config.yaml
d_model: 256
vocab_size: 8192
init: "normal"
optimizer: "adamw"
lr: 0.00183
batch_tokens: 65536
seq_len: 256
MLP neurons of a small language model. Each row is named by its layer, matrix (down: output weights) and neuron, and shows model dimensions 0-127. Each number is 128 + 24 x the weight over its row's rms, rounded and kept within 0 to 255. Numbers have three digits each.
A block is one neuron, or neurons of one layer that tend to fire together. Before each block is what it responds to, as a language model described it from the Wikipedia text at the highest values.

Description: Determiner-following modifiers
L7.down236:113156123108175103117095124105116137121136140117111133165101114141133113131152145067146000126147124096130254109149144096120127135143151143140129154121151128127100145119116130155116107139133136141141105135141133114132134129125084132132132115130136111085151123125120130129120133119100120127134132148113131133170147139110110141149125137139120133106132132133134132184143123157122099137143
L7.down737:069166132090136099153096127123120137117155139079098069114110132095161131155145154143134179116103124135127149124095112108119131082124139155109132102123099146158126116109130071128170132119119144133129132185113132126108126092143113122131096111151119109138126158158102152139124165168118113101205147150140134120105136127102149147136145120189142104165142121151138116128105106119104090102137
L7.down868:134114101129154168128135142133144100115178137100128116142148101171138126130147121194137096107108141121175146095109115145100097094099106163087159085118151111138092142139139135136139131177073150105143133124097142111119168156100157099158118170176175151109127149135156143070108131101100107195157098116130105173097125138114140104122133172130137126140116113128131107125095141129147125137119
L7.down869:111164146157152124132125104190136130128104156098134131087086086122133094112100122108149148099138126126108151125159121143147117115140121162139120184116165125128140122111146132141156130057118106186131165093143132128100119134132142147144106103122139103107154047123128130112120082147151138141163136136158142148091129160120089114130143144121157128129096156131141141133143144113129059075105

Description: Upcoming time expression
L7.down219:113144147138116121137126105106058143135106120104164117144164159132149127108135129147101108109136139125076149141097108122157106122163144135105124114110122143103098096145134116123139099115157108122125155080139121131141143144125153056132145182089102097129142098151126179157098149109124131107096127097131115116109109126159135135130173115101135108159127171145123111142114127107116140086129
L7.down558:154124129131106122132119140162165107126143131147129121111127144123130162156107095171113065091094160126101134153080155150113136179162137108115124104127124102154151137114132124134130126121131139126100127112124103127121153083151119127175132079123144087170131173135106149128092089164127105143118158175147098085125138124124157138123106113136164111159133159120109115111120121096141133083181
L7.down671:131144138123142133130124145146139118110135092124090100167161168133138129157134135105096130103104125152090155103101093160144127125110079177161135112115119123120096182170131116135080168131135135142143111138126126123124199158117156141117154084131108103095116137110146116120146092123175126134113156154144121125163119142129149177152131145095133123160101089130125098143142116134117081152111
L7.down765:120141144171107136108123155109143120151124125098108129161159104121115100129105144102115104102133148180107143131139136143081126172064097126103098119137173137179104144145152119143108142102137124127180160124140153164098115143141160106094115125142116117131159139139098136107138139134158138147133096157155107145155119119164125124124116127130097107107124104168113133130155121114109148117096

Description: Mid-word name and number pieces
L10.down100:132139102151143117105130131120143126114100120153117137114110120090110093136106108092165107121155121134109210132128123113143144142117121094146120154167169153151161124148092144118122091148115130107097104150095139129142107142161148093129146120139143071105124088148097121119149133111115103125122087108133105201222102124141123165101132112108133148097097120138103116166157116105163060101130
L10.down104:169112136142143117138127133144081103092112134097116146110137147156155118152117081150128188119148138092156080169099153109172137133182112126123098117153123136120126100115138108151090136141170138151122140165107127116067102129069150132138124137153069086119100173132163163145144136152112133151092115148106128122125118136123121107107128160118125098102105136109108102109141140105103123082148
L10.down250:120154138136146128111117104116157116109141126137087129192127115120140090152154136213096247170104138169145115135117099126136135127084132138106132135119105109103155124131152119114115095139144102145180144142095158133139138129079134126135120131122125156135137128162098109131118113143109135157115147101100164125105116122117130138127135119136123149126185128128137112156138128135116102179138
L10.down359:125118126127093124151145130097123125136126156079122190095162153124098135145128121178146202166103139150121115162109112085185156092096121147135123118118118145169151127154116154151137107132144152121084089130121123158106130139154131152117146133172146158169107080133141140109154140113141088145140135137163125142129113159143112084098116134085108093103124137156116168101131093110118158091121
L10.down648:150123133118135122101139134136123123151128161071116126114145114128151153115158147113128223150118131121113152093119106131146105131137124125106167140114125157145088155165136120141135122066187133140129084107096127097096104098123126156090152126100111135127130148158101096129114115147105104104149114144161105091119104110137108144150131145105116147118142169152147103107121105100097146140131
L10.down700:111159123140125154125105150092151114117135139127164120087166119157132172120157113121085096103095128140139185079135084157133129130175080108134134147164089105088119120139133104116115125113103163076185126164114119117121157120148113142111143115154124111141132145105129094126144154095126131126110112193138160128150166173077102127168128128123109112158135129101137153119089145141124118148110
L10.down834:160103120125133111150178082123111068157119086114147116138147129173108128109153083169148196129098104116130118117115108084123112151141111153130132115108072145128122099133118149159122119092123136132154123102131147137109101135126101147111134139096159187102117159118109116125093166119100143122113116109131099099078165113130128139127067150146129127135139128093125146120138109096127159139153
L10.down873:117114175135103079128123125133175139123171160134135110130109115163122135143118166210100241114125082184148101155103108143154133118141112126114130118090095114145107118133138128163104156161111116135107177121108124110120147148103130181117152118163120140145085154132151147150160132146132114091140160119126139146083162135129139109058138124121148150124115085120152100085095119108101160141158

Description: Table header delimiters
L10.down0:146125133171077131148125148107143147118111161159159114147088126115143120139105140102131170123110136107155146143159117128124147174149104153098146097153119145150087106100168144141087083142093136111156164122148144129104136089123105123167155135150136123120087134143135154153103148152124159128102138107122158167107158123105169157086150130134097092128097093140147125090114117089115126144154
L10.down54:149146140131165126115161102163152136146135120086110125089149134110120130102118115113175126088143098116147115109175130144158123108150113162127135156100144088088120128141159161095138160116130135103108115127122090132109118123110117149100144144037118148126118167169167094110168147123132134145172132090171139173129124143108151146087129146125102161128141086074150122078102143105098103142106
L10.down172:130138143140150072099125147133113127143111119131133117083104124123113084111138149056129182104146081102139141099091106137118116145135121099152132135123136123137127104174092127112115147138176099114117147155101161153141135117156153052082134111150160048131123175138136120168121150171161156120122105101130126104178160128116131138122124138166139104138138084137125118144105166134097140135106
L10.down598:121123162082116099184098135159100139125117154130105083146101112144156151135070126095148135112131143164120119156136135172150118165091157130137129090139136105112145180129133089166149135171137120088116093148087145100126111189161118168114103144135098106080118155156150113154180100183095116114080151123147096172068107139141129132133131113140127135133134123121127128120113133144109137130140
L10.down703:133136145147073127167157125123149105082122156116153084098109158139136113169141140125117148160121132133119129125105131092128147126100120160140102135101137129161152134177135098121136156120097105143131091130128106094121145096117116143148154114147114132130113108118097132095111083124098093097194160097152090123156119138154121120117123156140114076137105133123071205128097096125114117101108
L10.down732:052157111137147182112095118127137135134152111144122119093131129130167134151121130131128107130097106111122129104098168126149142147146105080153123116107174130097158153127162135109128161126123126094169119123149113156137103120157117142166109113134166124130123157112150124145106159086098114124133122127136088144136130130053114144143110099144147131154110086139131114142138134100137141146126
L10.down758:111139148121146123111126133121127090104148094107107107135099149111124141154126096118142101130111190112098115126176095069122173139134110146110130150108122126137138169114132132129151146129083165138109131143096160156145139085121166100159091079136082164177134171130154141154093116146106147107140158088142141155098099166121112168125142117128112137152102138151076140140119137146121138133117
L10.down977:140107110113139070161144127106114142133121125123149104153115128101131134099096171148138174144173117100149114125090124118152123154103102109130109161126137150136109123075124118131128136140116109081139131154099140130119155106169131120146099130114105111134092112132165148171137131127092101147106103136182170162122163167159169109125134106124134154121121116120146134131134171140103097118142

Description: Second word-piece after initial
L7.down40:159127147108115101156194163160107098096132117119151102094070157099114134114099137148105103146104120066119139107101131107150135076104127133123100105184114100154121142135127168122141093141132153149098169128144125161142088101106140091146104112124114089175154091174134153111153101119120142116110139107134144120159158102146147118118134107128146115118139151135150161143110126110127146098121
L7.down138:131117147139148104119081138150081119115095141157080117167108101212120148121153093132085179143141162117167107125108119131109121139116123158093148131171146087109111139133149110139127175122109088113140124154100106085100110133085137105093120141101103173136138170098132124136115112118123124147148116145132129149134140125149147166132106172161113125135169137096132097116152135114097142106100
L7.down350:167141139158144146095180148143154101134107107151102141171151124097140112209124125161103122114087115101169138174152156146133134118099135120138126105094113110120136153134109164150139087115138155124091119113139129185108099130150062103154136128147159158132138121126118120091102122145090115121126120147143109119133136113129084117109160161125136121128107147121090110137113109134149132171126
L7.down866:141155122105127121162156105158149139116147129110121122112157145114093136105151139104145162156136186111130101135090108096112147147149148143089132113114132130117126149107124116081118126102114110144143133160166127157105114110127122115119084115161114148145134113101094143117081121133163145120125132137145124115127169167125152055150149133116141109103085094163120126131112140122138162155115

Description: Surname-ending subject tokens
L11.down327:114120106089143104146109111140137134112120126158091116126133127096146136131134157100147121140158057154127163156149157132126137149117157097134104117120150148124141125169110155096101151144130132140084142129117148108102102105150138146108129136118127127097114125106169198150150109112115135083154155132079102143089141126164124148159110108107124129111138107135155112111156103168133136124160
L11.down632:142113110107140108147105164120145130157126132091143128149172114135147167129127131129123075152086145137090164106113161121141132133120119122131129177123117158127172113116126170143103105105141104140129137128120123142134107110129147147131128124090144118095123084160118185104120118139183106115144131137111128108123068124130095113160122087132066151155062103135127131141144118138195083126142

Description: Table cell separators
L11.down202:110141128135141147152200119162080148149143179127112129121128141129124152132108106226140000141134124127114093121095155139110113120120157136133119119114094103104133122128127146145146112108104080130136112125143136118110103121167136115124118164139114124146109146114108106113096132108110098131102089178155116116126149139113124140153118134117130150116114123150124106150114141063113144119131
L11.down615:106114144083143156127165099189135105145107148089142105134095141162138135166129139199123049124115140129098119146119165131132167120123131151102169139109116164123144154100145125116170131104123142105108096133119164122124098158162100123094124153111127136101106158142102117110118123140117134139143099106161112115138129179140169103143144144123135104109150142133096146129089139093109130123116

Description: Person-referring subject tokens
L10.down118:113157119153113099131101150084145104116114118108133099087136102143121140125173098166101151150098181108125105112143119146130062150195107140129166166138141122127119136109133110121114105142116142085174118148134122130156121133153089093174109101122146134096122127154113144157129201125135139139096088163124156135154165137095096145139133140097118098141111092142124147156141118108132166147150
L10.down133:161114164113123085164105136130116136165146157104138123146155117152152097145113140085123197157108146115112129115166111099107126118124111135106117171115154136144135126141106110116152127115132122126116121130090130099093127130112172113126118121152143164072112128154135184117130104139132125125124132102103113120133090135129098197171122154110124110103080149131157168155155124160106101108126
L10.down328:153171122150126104135122138136119114143157132138117164121104118124075119155104131079143136171133129130150165126087140132119145136144145122174111139096124114120113089171127148120133103125149116150130159108123100145181148128116122152154134119114118162080069101131128127115161159090146092107158107099127117131119121106131144091144109130146123107136134130144101098101106128174115096141128
L10.down382:125092149142149080085087134098143126147128107131110121120113162122130120143102147124124088128086115154127135103107138098110137129140089101159173141158123122137097106099122148134162109150127142095120108111159172136126133130179142166139118095139082122099133135172108158118170113128135108122137149101126146121121135130114137132120208135122050126165158122115122145139077153161123113157078
L10.down385:115101126123118122103113119143145108126118156092154100095108130070165087113111104107108117159144130131121127117154158191073137127109136163111177142119138110101137151117078124162137133083156137134106134152180140088135131151160114112128125130141113127143135109132138124109103133128105107119139153115068113153154146123155138115187104119133135123095135143083119152100118147140158169144134
L10.down476:149099157134166140063134167144143114143121134112128097154133131109143133163125127108109142113120119147146141133153193148104122144109137129113128118164137144141138151127132136147097077127142127095138154112156131076091122102125122136159129110112164126134132127153121145102121124151160116114126109139128115129071086113136133143125088124126096141085154127152139081147116101180134098110137
L10.down831:147124138164154141160131141095120115171105110126202091102089140116159141128114118142112098090143100170192145138110129181141126143137136106082136135122126105160126114115135113123176140122120154135130144148125116157114129138146130136132117130097099112120122117183118109080104111125144150115128102146084150122147114129119105130125145098148135126123116140093127158071119120106151104137148
L10.down961:137088075149114114134150123123082106137108124083109120133139143111167145151122143143167108136166165131135170128096129167145145158125146093155110161126115123155140122125070167085087099118123120122116147133128147104145121112125137096129178147151164141101140088128168125141148126155145182120098112098084159104125126131112134095135141141113125134087132110192119108148106106117169127147126

Description: Heading and field-label endings
L11.down790:122140125118120162136116187132172125171129125132145106121093164140143148102110151114135088077081126167182136126111139153151118144139103108138107146135112117107118138107140126157133119149121137063140136179132144158115128126154121140140108078135170102099105123149117087085138098111154105156104130150125144152099153143134103113108143123118126123144143138130148158109115121130175117162108
L11.down830:161083113155112134108167178133179130131157102102160075124121155143133129150139151126131118119117125112146150112136162113105130194130109135133090137100106147134094198151111129140107086150118116112137067142127157126138141114172106134094178135132167116110079103146123115119123089144124091162108099123121140164148142164121166124129179124116101132145094159169143142123099116112142150151120

Description: Abstract head nouns
L10.down2:147129116176146119115130150141168118128165116126151126100190136127117125100145125151118104128115148146122178103118175107091175148096179160099138138104122144164116115131107147097096098175128150138145183139134114148129144178099097132144160154111149122140143173122119087079112107153098118106143156120126079111143113117105125108115152117088130118133166106127149148118081115111135143105131
L10.down450:128159103092150105125126100147143101098148190119105098127119159089144063144117118150143105126071104130109132100104084155153111120174119113121159146105135106118125139169097089073119113152160127113174143136103140136097099123153143116113133134153150132130120128156090118079094116146146180128145148145099143080156124125087147155141130129115126128136183157129140153186104135129145089132129
L10.down454:139117152119147161081210131133099116155107139081147108118151134140143131103137130204145126131182144112130140155124139145151122104127122126092139109121109131136108126161186152145137139104131094123097148135118121147157158128104152151171129147113121093132135165057113127108065142098114120154141149128088151118106175122138135155150130121121119143105065110127109134127107091150129125087144
L10.down519:175113128117168129122174128133144127132136120123107116143145125141114118146113096144140108132135108167125138139100108157132108074137170112145130159122137095127115104182169116089124129100139130129122140143104113140146110131067150115159198113152093153123158134115141118102087142111086117135134123118131117132096145161157167117126124133143085159149101144122122131139115166106121104132174
L10.down551:063116162081135113140152093131130079108135184152149138141104134079129091083128147136177156109118162144131138101123103130104127072122132123137106147102143147142114145146097127122139131153184148103143116100105120162171163126146134140141096099119132173134096116168163194091122129127118123117138134136115138094123140120082108132142155144123103123148118133161111118138106140123095100124144
L10.down696:120156113096133119130128130159102140121117143117082066175162147148144094138144124171139111178136133106129181121073134134085135100112109123159132137135092114117140130138153122105119098103151127164160130133112108091125122113138147124101148100088097123130111154145110131143103092160113111145144104165135163072107121122125154106120119087151093127136123157113128126139126118126129129131130
L10.down745:155150082120124114126112133140109118155143139117108156124100127158163171157166162145107100137149132087126149070115130097137169158134129120147074113129081110128117099153154125117140155103103101117107167134124094142171128141103124126098103135150149114074098110134141147096079097115132129108104141130132130159126127176133149094118139094107136129095119134145116078097156135122124137113123
L10.down778:092125159118154093122144146104129179111129155140099129114087161110146143143160119129107141147129108114129103082159102167166176129160117100138109120106162164154119141118124096117134127109153119133099146123118124128157151136136149093126131152098134101100120127088139125102159148098146169106128122112170104108153164152090114160151127153145116155100133106158118108099151111124104088143104

Description: Month names in dates
L10.down91:148135123113106130141123149105063100147150126123178102109108088134167141164098146113140088138140101079142157145083120112124131126140148119152110141132139155129122150135125134135123158105137139110127136111109085103118138144105148092201144115093123150125139085097156136097102130132171094120132128121175175137118152145134131054113088175125114127131156153118122179139129084160127122161128
L10.down248:162118134112105128104130153169149182120142139150117096103140134141090140146107110138152159081114113130117149040138146177154054143127129132087129090146090094174157164112097090160151110140092124103139175149151104124119129142145116144114133123160092121143135139123145142101135107132144124138092105165147134136120122123119161158120139137117114105115111165139145101130102148128124110120099
L10.down260:086139146185152148153152132132127126125156099136170135122145168081138128152164085153138060158091135132138108125142116142068154122133162111086127156147104158089140128140139156104127129134107143150158134117112129132113140099128105155108141143113108130154154125167091151122151095138170129135148156122158151134084116146106149186135114099134132093110129135107129109135152121117194140136140
L10.down676:133148088128098125120121158132126168151112101127116082108135117128147170187125123161162075146131141054104120137115145141113099152139150140089119114147156110136097127134095131123117107130105112121131111112139147132112102199125075137147150171159186127112118192100119126146101099124127140129101144155131161122080133121140127134158153120159115105112135128121122128102099114090195140131156
L10.down904:131115120130113124131132137132123111132143129089121169085138161128128149101115106196123163130131152127123090175129092135116153099106139173132140112135099133145160121138138159166151112135150117169102121130110107136145121128143080106118092143111114111175149140090086131158129136108081157126103155159125147131119108121094124172075125100083100133101173200131113134137107106084149139179146
L10.down948:132120112121097166160122148103132090115147159121122100147163167149174154118142135076135123182106083107115176120122099147128138121115089093126150141130140150158110140112099136097124139121148169153090123102124135145078144118103130155107115111134082142127149169149134139127111121132157125117132161088203133104166107118130183140105110113107131168124133089118112143111107137150092120124177
L10.down958:159103150128176157113131138155112142126110116115152134136136163134105163135120109137129080123138158165114162078092132125133088140116087140108105104115132098175122103130129123175083104168128122113131140184138106112124161121118167123108159105140090130158170143163075149124114125140131130152118126137137150128125119135111121137116130146124093145134090114138122108127116137140115104149095
L10.down1011:091140150148083114122135122145173056112081128116066130140146103122138172140166127104141166080107131130142123120140159145149102158124117143129131120125115157143105150116124106118133142099128114141147110119167158149156109137106113124097138110116098144134138139128127116148115113114180120111156101126110130144149144125099168083147129151091141105135142116135098094116144125134103152134103

Description: Slot before a year
L11.down526:137132150144120168135143154134131170133142109131124150106160132132111178117145107157126076122115138101131187113112134163153130161170139127120093092115076173170138153158113102155105153116141115115130128158159085102111122133148141153124085109123131113148120125158155144114136139152110116125076111138141124098141086116122147135169082087100118143170121121163110101127128125130117137122093
L11.down967:158130159128163159140197132153130138113138126136128108106108148119132158117118097154156040147127130144086138104099153145111137148116114095113126138120119156144123178120117113159109090140126103097108106137152099160128137114137162129095121125163122130173126092122121116107116144125116117152094120119139124098121116140109134178139117131106099149178109124167148085146136141090109136157120

Description: Place names in locations
L10.down33:164159109165124134094129130113143148103158121141117145147093136111175120120142164163166159134094138147133133140104156162130145130137126099150098110149133142140118139133164131099125131096137136085131105134144103145146126115112108162123104121142149089112101122127118128113094139165113125109122139161109150140109126158102161151113144153113150122116121135146116133113113115136103117157110
L10.down49:172130101165114155104106120134122093137098159096119096142078136110166143181105113114168139113096132121111130155120137151153166117143136110099158103155149105143140136135104131140154127101140097127118143094124113134154121117092147135134099118146120132150150103137088117139099126103154160109107121138136133110111080184146142154141120137106091064135160158161120114132122116104142156139105
L10.down243:134120121133134111169105074090113130102128151156107119142082106111175094110108135076160073127141090104147147167117134146125105134122087113137089142138200145137127145129146136148159106117139076090098107163122138151156121123134131145160116098152108123148119167180141141150109099089133130088081148146093107116116140169168122145157110143138142142140096107180125144149128146152144142098140
L10.down344:110115171089123095146113136153086146150154121171123134151133144156151103092087144116135150147117122105168161136153132115096104137139119088156111129134108138099151103140173124136170105134142103143111127135136149167119111111168131104096139121119150087115110158157127122162088124150093107113147117089131094108198127161113105147129138137157102104118096104086170141146113146163120099164138
L10.down470:096098095148142125140130159138156138139165130111107102128162114186109139141098138154116094135126166124131143136149148096098171131126137097083128122162113098123157113126157090111129076140146124140155135097125179146144118151101119118152120146133139141146138107130125101120111156129135125116165152109113157111096124098086104103120109157135171131127110099111120172112106147101139086108089
L10.down474:137138122114139073139127137139098076129141113142110158140104133103163094114134124133135114124145146146116136126152159128084117114143080109141134149108151094130114153103095098148104156138110170168152125183133140142138151105109182145128138079091102117133111121158081133133160129145144120127128140127124110142158061121098154137157137152102118119149153113121126154149182127126121104095112
L10.down777:097090125106128109118109107113120126125138129136142110136165130171127129105101164133136090151137171148146156135147142142114154113110109132155129171116146173150131201148142142133128084113114100135125128095056115165100130078128136175145124108132102134125149147105110122103094125134135137114168132101103144096070079145096103145162172128136105138092111142145132142129120120097134132138129
L10.down857:157115197129109092145125135131110134133134103114114159136125098127130140105107097143118104162117103144173172144142149104148149122109142159097172111114121122151124132114166087143098147101125124124152097134103145130120145092111121147115118183114125141135129142131146128131139098075131147132136118118115101136145145098103111122106081127151143142172106159140119145107135120104130118122137

Description: Abstract noun endings
L11.down349:143149108104109117122158129147175125113102149107089118124114094140144060142112096171127049143130145120101144139130175131121126104128174151113093153142114164169145163148136155103127157137162108117108114129105140122142074130155132150111119119128127136153091146134147112125131143131135145127149093136118117154111123145122120190055178120123164130139115144127117141130111117064131125118152
L11.down635:122143158134115112114137116122110121091132166159122134098132120117117086138145111131151095132140136126091120132114084132121121095108101121106171080109144101148121136085146156102154122116134122173115133174129109114176131137099108111130173132114160144121110116083124124115143099130171149140175124128105140133170120125114126163115129131075094110107089144111095125152107132117065135130108

Description: Mid-word name fragments
L11.down52:116163139102130115131136142179102143145130119125117119125190103097111121127125183090139115101134137096105092108106126142093124171170115141169150099111064122135110145064109066087124141154158110165143139131152125143099120136119114123114115111100150122114124116106192141145170091132145129136128130154089145160102136185126159094097131133087136110139157087111127134116121142115127133122110
L11.down345:124129142105126121141170125111155130142161109144155138109156106146151160127110113141101190142092108175138099099126096142125111151121136128141139098098088113150132111108107138128123146118121100136143129154095130137106142133106159154130142113139135160127106108177161158104187141123126137108160134118135116095068111131122126124121076130113161108139162109136118119129127139145094191170095

Description: Table cells and pro- continuations
L7.down214:132130146140105162172092148172118152124131142137099133090137134141122139142120139085129144140089131130136116102071148148094125114097113098159146107132135084105097127102185103144117151168076149066117148136085099136155144127113094144159105112140108136123163158141112126130137112165130110160113124125120163149087135177106157166125110109110098176170137148111126112116090122127168155170106
L7.down246:136160112159139137105122149118129139161144139129140169127109110146107143185144139083123128127086137151157143088127116182112103151123130169100094102127184137141162119070161044133117124110115131117123143140128134153091139140108120123108109112164129145151115130102109131140156147157084129075151111106102126134130132106145129112146167145157124150115116114120108105129155140132141164120146
L7.down776:123140082161140169130142163163165106141144125138114104095176115141156180148148128083122117108139138145135116124147130117117127106110163092131105123134156148135150136101165075125105114142146134139148152089105134126184119121093146125122116105114131124116161156122111073123131169126063148155132129129132126102103137148089144126142146089138107126141161155131108129131130120112162132123118
L7.down835:130139148131143166092135166173117137090105093156161144106080129132147157158129150183165165155122123142130128132132163077112150109159122091112130155103113109127165117146136112153119148139131133161099102118137137125103162129136116157130112138151117127129137140128060116102127107082107073182144162159118140133165098149143123131135105129125179149094096115163131115115127135140111098162114

Description: Proper-name pieces
L7.down102:132081112084123136115137100133113140125199121118120096156152158116115136166133099159114144118084146138091149114134143116098170116111117120156125127138124068089139142118175121134108068140131131120117138144097137088110167110118103176112094111117113163146157159131078146111080164148119119141131134148100169126144113126098129145150090102119147135129154129111157126176139100139109158125153
L7.down607:138151137152112124169114128098103154140132140132141110150086131172133104115150092157111144086132117128139147153134100136124137104119118102122124111122091101135143079151187112130111116165163148137148149113139105088139166120070154117143109120153139137094127190096145163136129117128138088160128137129105074152117143110127133104133127107165133122121108099093128078136129111088097118129132
L7.down695:114151117120124112120137099113120131112130098131135146092109112118161164120108149115133151119081103094097109153168092156113126146135134149152109113105155127142110150130141125099148157111139112107193140148147137094178119117151137158135092153081095108118103111124111164140160099120151104089147095126146113113140125091091127104105163142120114163135112113133137104132154107123090126126127
L7.down905:104160158207183124133115133128103093100107113097150098150129136170134150167140142098136003123147115126163191133107128115112166137127133107088106146131160116166138124108132132133123133140156084121142150095120145102166144116125139141130116108121140151099137141128124121118121110137114135108110101132130120145128154108107145127119146167113118117136144122142160134158128118143090128141126

Description: Table header row
L7.down212:106154116117102155127103161098142179109102193157156100107099148105153111155078151140096189131080148108109142131118111138122151171184077107159114108156155114105152102118124162160125135134095141117139142109120123124105146115120139142126126167145111112144120091126128160132163103122104159120126106142086130134168117102076115163100148092146100138104151143116135129181124152182128112114127
L7.down717:135135157114112141167080159124193119159129148147060150080096113135101114116108115126124146126142107125105148095126145129118125136116118115153146112140155118112152139140150131169118082095122146135131128098066148169089101158110109117141127106123114111146075141141123095150133101162102143091173123185140175140124104112093135106131090125149135180092128081074104115141125121157180120132129
L7.down768:158158103146140123127102143131179130115167133132130123114100121133133129099117100172107143146120128115140127164123152113097189165118140120131122136120070088074136149152101147168091105150077159130131144135062130153082115152112124136122156150091119090114071138133131158130147121143129151114145142110084179126126140129084126130068143103152153173092129145140128156161102116156113134159132
L7.down973:144152096107152105147119152130142132147170156142092135117087107138092114140126116104098141132134082123101119134099133139095157082147139091157093116120118147120150082129149089114143087104130187094158171101069143164127125156128086115125101111163102125150112134132138163131147115155087133094082121115142164125098134141138156147123147119149150180111102103095122140126058130134094098144136

Description: Wikipedia section heading words
L10.down149:098160139100087091136120147155199119121136109109095138105142145142168086130129110108119216125130107110135098131094100160161105103154129144140130135152152164127137140177126140102135148093152105151123139142129119122126111154136125159131139095160129138111121129149127152126159092149137111116109091137139155109125104129132138122123125112071109127123090123131105121137148120115124151070127
L10.down201:126166147150112116130076093172188171147136152148154128154090095129123162114141115146130127115137072121158119127128148088147164156117135092139106160142094100092093124170125143153118119148142120104139113141107128128147143148165106146105125133119174098111103141112137120130152121064117105138108131142119184129131099137109117093103113132158120162134136097152175120117138122152143133147183
L10.down484:127112097106115133138114100153132096090108161093156082171157103136117133119116118176123182147127127082159084146135119125126125104122116177130133144144120148153104130138121143164168139113116133137133126126127142130102106114149137123119124146138120106141122096120094116119149105115099149097099125123146124136166122135161063127120090146110126072104144146174124122097144178161158185108180
L10.down504:095112110157079138139157123147145122142137135096136117113140152143127178170105141139109161162110133072121147123163103154106141125141152153082128173144113138090109167141140115151137164106127112168130116135101140166120171135084127115106140143144130134124117186108115100105107128152117129170127162150110146098143093130158118114131135148096155122129100130086139087113112113103129112094104
L10.down600:177147114115104112078146107142133113169113097083159104107148155128119136134111148144132147137066177164123115130138122107093115106125123124141146122102135120143119146124134149098122111097077150157124119100105126148115100109128113142192136098110065141164146165130153152169105100156095158101151126117141128125083103173140153125088126141128139075146145131120112119130102139050124101113138
L10.down693:159156145157119106113074140116105151153152132156146127135109140128145111119131127072134183107165157131106123077124107118094107189126123113130124130170187122130150145141124131089149149182098138197162144134133162120121166143092150093182125130130085085146082139142133162147170102141111094076113125123123141135117144121154119135168112144124104100148102103123114126148087143105150123127111
L10.down901:170105127112133150127138150132114130116127131123103139156126156138107133090106160140187150102146130130148127127108135151138120145104147118136091177141084124147157142144123159082127113131110080115130140169109091103156134130090142147152102074124083110108106088103115148103122152127141129135136105165131102105161131116155088154130073106110128140193138135164098112172132091141104149141137
L10.down980:107140131151111099180116168181146134143140142139112066144079133150153126110109129176129097113121100149111126117136139145118106123117159156088117162139081146124133116164164102119162135078125131160116134147116129135117124175108150155098134136101112103135100141116102088134136110135053131148121098113142122164109138151120182149117159139164156136082142073088103179116122148121153099132113